MLP neurons of a small language model. Each row is named by its layer, matrix (gate and up: input weights; down: output weights) and neuron, and shows model dimensions 0-191. Each number is 128 + 24 x the weight over its row's rms, rounded and kept within 0 to 255. Numbers have three digits each. A neuron's up and down rows have the sign that makes its largest values positive.
After each neuron's rows, "fires on" lists the tokens most often at its 100 highest values on Wikipedia text that the model never trained on.

L5.gate72:107099083090144111069103173117126121125114150103110110142153127099159127122088110144180124094151160122119112131140116167116144122129112137066152132127135143138126180120091133082208154117100149130128189120125091108121118093105129101141086137138114131150127135155149064103132112092136109133135138157123168173151113148114124138122098098138133083151158136119104120142140106140121134131104135148133145095139120125158106121145169103124074147104149155129132129102126162107123141111101150113145117114144144139067143133133148102081131147138142106155152113119116141136169159142126097116
L5.up72:062090136151166121084155151161175117123135126116100078159144104144138104099100140106087124094109145113097140166133131130114103130115101171132082119147118109116129111162142079091147112158150149114157103137115144132136140112146160092169089119154172150099078148121111105140113115129065119106172135141134130118131103189143152138166125110118145110140089122120113129122104123131174117128109108113141143148117135107127150139149155118138145169124104113103115128119093115115146137146091112123102129082147096122142154105112133112116088132105136118130140122094163144185118154112127073119
L5.down72:122081127146154109092107158144141094079139131156089100167116132151163141126115148189151152113113108133128105140129139132147121133102077085124149134150119126118176178118135137107146154107108119121126149122119120124124132138150155091113139141113176131145107125134148133101108165166109138110185129135145162145151103124134166159113103123131126132105131124124089158129083134107105115100154140104120144132153164131145138142145176135138166152140175126137114169112118120128123156169089118146108053046116142176131114115140150146131162134122115122120144160093091111126156133114172129119
fires on: " and", " early", " as", " over", " mid", " in"

L5.gate64:123115110137126164155119126145097138157140150110133149117125142120104112136181142116131134114118109130124149156103088115129108184133136104094128124147108105140123156155130116154099142071147168110151104157105180124131085106143122100129116141082136134167078157092151165133127136122107118125143081111096097131153124108105114126143094098128123104099117148157122101092149163110111115151121137148141077136134108111134133141167155117173154164121137135160123133076153115123148073134126113132091138122084102107110151153156126105079092074085087118106133143071112140159154133147129141113
L5.up64:169090172100137133123137138136159160148125098148150140143143138078146134110145118118139167129122120174150138132135105090152106137153091153155123161133128116143102136164112137134125155107123159056135123163129124115138136123106120130110107149109106066154099147065125163152169134152116165104124134111128166159147145127104113111125123173133117169148100130185129143129143122087153146137130159141149154165165100091117088117114146131107176092118117145082090132144116101148108145139136129099123113123135117120150127129124088184137148113098103141119145145138101179131115154109136171099
L5.down64:145126129133108153137134083171132134143148187141166104122079150109133115111123097118140130114142135096123121137117161130097129121151124140136134121119166141089120120134113132141166107145144110140162122083160127110149099117137107091185136098104124122098129130151141129099110112090132123141127149141149069087136105131135126154121125126113108144136135178135107093086110140132161085120144118128094085141098138140120154127147146191173159150102134152099134154142155145097151102126121061149062105086130155109093137145175126112125142127084138112104178138104136138132122151104143140177
fires on: " re", " rel", " in", " by", " conv", " By"

L5.gate32:071083153091159122120102166143127170143128144104107128092144108151102152109127159090108134142121190104115099145130138109137093140150117178095181114108162101126129132136182107147157131114165118116140113106162132117103145137139143130126157172163113141150152158140104151110151132131168143115159150161168147148164109147125137106117126087064114150118118120103066126114082137173132108130185153127133096124086079127116152153115159136142144101140150123123104115121114120147128187164121153118140114149141107111115110115144134104142115135114135131152150137146114128156143103136145128129
L5.up32:135152117142140059140159127096146155130119105151113114116151094161130116105171130142118118139110132136117128103076084126117101149122102148138165111135128153100075103084211164107088108115122128102106148147165137127139107126106095109144162120130136144142116093135096147151113106140127110109149130116133141123124100100154134114153137133128127146138096153109135122116138170139147118153174122151103101174081095127129102137118121162137130109139108139122130078142133107106132137099120147105069099122143100136092092133121147126132160113179144096098174177141114086083138106156124118160
L5.down32:134161104149132079126124135091135131110105106200118131171147100144150131122098110108127118145117112121136166140100120102124120128116122150151113135145115122125079129121169157143072078129078160109106135118161128106000125125149118084150123137118116114101119080142125117170114121117130117155156125110123144102134118111174127147130140120140118142139146134115144110154109167123122117142116092122072122163114105112134123132121138174117121145117131100105162119128113112127161100128145167100099101133138136112159112115118164137127160089118148144101160126099152100120127107170146146159
fires on: " /", " −", ",", " |", " Pop", " 100"

L6.gate104:095080115118144147121172145122125143081109141093093130114170098164149145132094116122118132104112154148118141105133146142096105141181119142082139126152148141160091152154117140126144171104144106116156145130120089117116125090160147117141097148102092120100096151097097075123135108119148114111143128142131146105167094163134150135136089122127140129106139122108071156114141111113128108100113152143172169105144122161113131138154136141094117081175154124150122101104095140147119142124136153120136109134047160118125113154132072120081107147146115120145156126111116152153135124084094123111
L6.up104:141123134150138163147145111127150120144151153107132122137129141159125120142121096099102126148103118160096137158126143116096152100155164125134168145100167152158105155157161170134131115075129159109144116171172170090154167099135124093107119112117132119126110088137141105093138086130120105097142165162143121112152106128172118104114095190068112130156139160144099117113147152163158147143110105126113145108128128139154103118099147113109070149086167116150139073165117123135144118111121151114109102082125114096098107120085149107135170149112137128129141129108160095139154142120120151128
L6.down104:138104118130134120139158118106118153158143146150137117114140076116134098131131097165140176136128120122125101153145131100130143126124127133158118148126116133126131159150117153146169135158105125122135119139179133063165170135118127136159122105185085106130146113136152134136132074146125140113125138148124160141110097089127084134117107117126134134134164125116173129139133158176137189177130100087101125095105142084173141120065130124163133119110094123110142135182156111120162120106130122148114126103133154075105084120112142091158118115132144110097105196162128111133107142129145133165
fires on: " and", " the", " to", " early"

L7.gate406:115139112107162108114117146079154160147143104136089112136127099138116170120139143098148132103110122139114119087134058127133141174141105134121129152124142099136111116158172105078149125109127123131132075136141158109119106131131164134119115148134129154077168083107159132116158143119142125133158110165170150126123124182143107144106163109098169107166124132155046148127134106097132098137090157116145154140133092142133150137105157129164181163130136130137124129128093124146095149141155160140097113169127109134131131106167122091129119131186123145099106151115173139119129130133103114142
L7.up406:111109161149122127105131167112133106065117138090112172134157145115135138134095106157140152139090118141139124105139129127138139079121133161165162146123092114089110103072133158079120099138137177124119154104131116102128138137139116095093109096120135120099163124123111138117130171140122177170117154093127086167110138163126149129140151098091101089106114112109132095101107109112127091086103088142143095177102125146145131103134148128107113111155129123165142144112144151171121095118124118106108135077151156147131150138122079119153116094108148156117159161114118102104122095138136117091
L7.down406:112157119106149137086107144138102128162159106156126120147155123131130121131165099087155110116094132124109155125105143150083128100138117145113159120168080144115111129126129114137101120038102168143123132146175109146167150129149147149130144068118129135094144138127141108097156107114120144104168152138092156092105110101101116115150154103102118127143150135122062152137132118177149105167097119117134166132146102147119126144121125129135162140120113096160069143122124135140107137136135139170112129145114118117142140141058157085132090088097155108120133137112133141160158124088102117128
fires on: ",", "),"

L6.gate105:136104085122118154119118111146121132122078141142082120104121113113127142172097138102162174112127148101091124118127135131138135170173109152144127123108153172122112147099098138122120133126178124128162153149098097123106126129082141122136135209130079121159125151148139175106163151139139139163109110119128106136169133171141099098134118180099149150093146139108136142116143119111106097064102157165134140119173169124106139124140137126115136107096150115121141137123111169183149133160156178109108141128135106134116130152146129165139124136129099171139138131151139125129172149151145162103
L6.up105:129164135165132079124118095152118095120120146145137099144137121116119149142077170125103138182120112110136080092108145128143079116145107147140110138104151135080189151109093118144106133136169173141132122136133142165131147133120107116080116150121149144114125193135124149058150151099146162120129154112137159131147137150098137137161099165110110128153114128134145151119101115136103153113086073109117161131123176127143151142130155061102129100149101124103110110107119113106115113118142106085108180122141146124135148101143179145148126100102138140123151117152147131106119146148144136134
L6.down105:113067167121139113141088121142127139157139114149133095119157117126159138120184122129168155081119132132163137145139158140114132108124123111128112157137134117110152164122091130142148140102139135147136127133083100111048095132087123135105168147106140067170141137107089157106112152150156123090111131123106159077128126106136111157127092112104136155115129148131146087139134131132074131167134174142138169091121145131134084149110099186145089117109129107151121143128128158138104129147144168106109113116111102129103088136117135121128132151141087137099138127118129163128120083128095119082
fires on: " —", "ab", "and", "iv", "ch", "m"

L8.gate230:110141089130165113092146143088126168123121138097098131161147122132113119127096131132183114134100160155108146123153163134097128147148122163121167147137116170111128107104116115122181115131124076144117106116146123117119104138148183137124116116155104141102122098095156134159131149083131168151157125149099139131116148169099155116140171100089154099147112144099128121148141148121137121104137117158130118104088127155101134146111150139136159138181165117145143105148132160133075145140142110152137107154119175148121191171125078119100112100153076110106126118144131144143142139109084095098
L8.up230:107166129114111165112104128106133135141130116128121136163147131113174148129126111143147078167107117142163131133091126154112104134138164126133153136098150149155129126087117124127138163088132147120130112155117122157148126107161146133088161103109145118152169138070103138140113193131135112163145101139097127122096105146154106176132096097089183073122091120107133154137137157126120128089130083144147096170102166134097113178127133141132128153104124153151144119114120134143181094155142094110122142143151122133104164144107100153137118108152137084117165186133125144156093153137135112109
L8.down230:150159127102105094169120091163104114098122084157144146119108137161116174155098150131109118125144103135134139125099128131127150098129071142116084117150135096124106111117124088129103121107139138137116103133185157142160138104148121163165128103155106126127114119109119184096165148142118090134156118123111133160106143158131127118119124147079104145132112166121159141112146110161123175139078107140132127135136105166147121152132098126095129104078063145088122133086130119147140110116071166176092131097158104127115141130105175136148157102130107114154159126132099132124126131151160118117
fires on: " as", " a", ","

L7.gate152:099095136115115090111144124104127167092141144116145159111127135141139119121097148082156086117118129177094135113169117117121131141124143116147125152110114139114136146090184138114149126113116098190098125092142138090118135134124141114124104150122118107140129146131099100141133124124084136132127109149134088162110163141091152127150107120132146112174176168085126143111111141119123105134044112118165192143122112124115139118114154107129149145166148099152124129138124164142088140152094135065140121177136177126127163160106113118160114130141162148140181148133124148128160131141088142134
L7.up152:131109138078117091133143158118130072143131098120149133151077144163073151142102082113122104104096132132112111087119104102096169138119119159126128144109099101125121132125150146130118092114109145139125071118109113140136141137115132123122136138155140129134150091150125104141133138131122146158106131158141118129156117146130121099132187125125118066154136142071096099154149085139165143130084142085169137153138167101153112132107170079142165130094136125077118153100133109134105103116095112101101077123124095119099122113109133119126107138088142131158161145120100147162151114167105133149
L7.down152:145146129135146153143094145153104107137177094153105098164146154164112139127158101105165133177109136154126176151118115126099149106173104139142144103119090144129122166160117125151131141178131127110146141103153135140194138098146154114134141146167135169128154136142116133145148131106106122142171157179109116073106076108165122134135076097116152101129117153069120176109147110130125114112142132088100100149110094134153126153139126147130144123126110136102124143136152147129109152146110055128117138117176116113137145126110133124128096079118106108123133133086141116103150149101142135135
fires on: " as", " including", ":", ",", " are", " especially"

L8.gate400:152136134108182131095134103160099105134134147108125172121144175069158136139141098101165158119102135137112122089118125087133127097148139102117072108160167138131149120134103115109130072098091119130151130130107164120109122125108114110130126174092112100116162137141117152138162120154146126143135120126143124104163118122141123114183114130068112086136146115114135095093153089158166083126099131097130117143168123155151185116169118162157132140142142137133134104133158127083143110136151125134154141139096148115103094148150106138117154111132114089114117109103135163095103133134173166149
L8.up400:135100101137115148118097139143072124109124145151146132138139135143163185112121133108121142137133061111169119152133157146157139120103134147166095136139159117148123126143103129131130116151137106171086154137139182114134149114150100214129129141168139142129147144129150171148092088158149154121082069127095126120175138133139109133138088128107105102147098139107171132114147130115122162078150136114125126138139106119152113175081089125107171103119170107156072151143139123128162126129140145130110099155120107121126146113145139105095114140131148122147183127127105154128156131113125117129
L8.down400:088125144124127119100094154129160102103097107143126157132135124125181122074144158100136141121142140097127121156099131123146153161119126121148070090139126122157130120115147148140101102106148153127134140123170112143075139127135127153147130186105105120125100123127105107128135082129144118146136123144167104090137181098141130107136114179076130119137147168057158098140130111164125116111196130176139125124084126118145134127126115075092134162155129133146134087179114120127147117158119185154153128140133123126133134105148110107138155117135088123130134152125099138156137135101077124117
fires on: ".", ":"

L8.gate248:112107151093130104113140138127063156121126110099096130115128104092137161132112148109150085122141159162141132172103164107125121128148129097124142123141169132133133142105120108104097142127113114114145187113157140161116116109149126151129136188140101117114105124130162149150171111080141131139115103123117157135155139119112176110122130097136098144095161140120162116112156162124095112091124159101108103118090115161094167170152108147095148097172154151141108073132146126151154121148151151123185126151146135094137138166105103124149106133149098067090117122117118134139117127156140139175
L8.up248:132140093156158110112123129163122108161125114137098109129166128123102158122087111140114137107120116133143138077167116131147102136143137155122103104182108167106092085127169131092108123122137138139111133126155178098121117152132120135131109151092101143086132109145127153177120165103135157155127093140104127120121119126138159099124101104109133112141145071138144081143142188123159109086124105130105109131143110137141094100116160125143138164128140085113105107118126157113168192147145157166132093172079109109146122112129126089100130097162150128111154138105104091138115076116144144121
L8.down248:115088145130143121110091149144101111100149127126088126128131121135125122092148166145130119111145146164161116100125130140084085130126145101127151118116143155117101103105119114130109154116085150116132165093152131140108095127121073150114135141155098157076149110180105137133136123122113128138145112101100184124113098126150110071059154116104119099116120136139166081106157162134150129071142141125129140137115123131122138104113128131100177118159156110138141071146108174108131129148153167114130136132121153126110067104128110158118164152134109073110149134101116126122124079107113157158
fires on: ".", " |"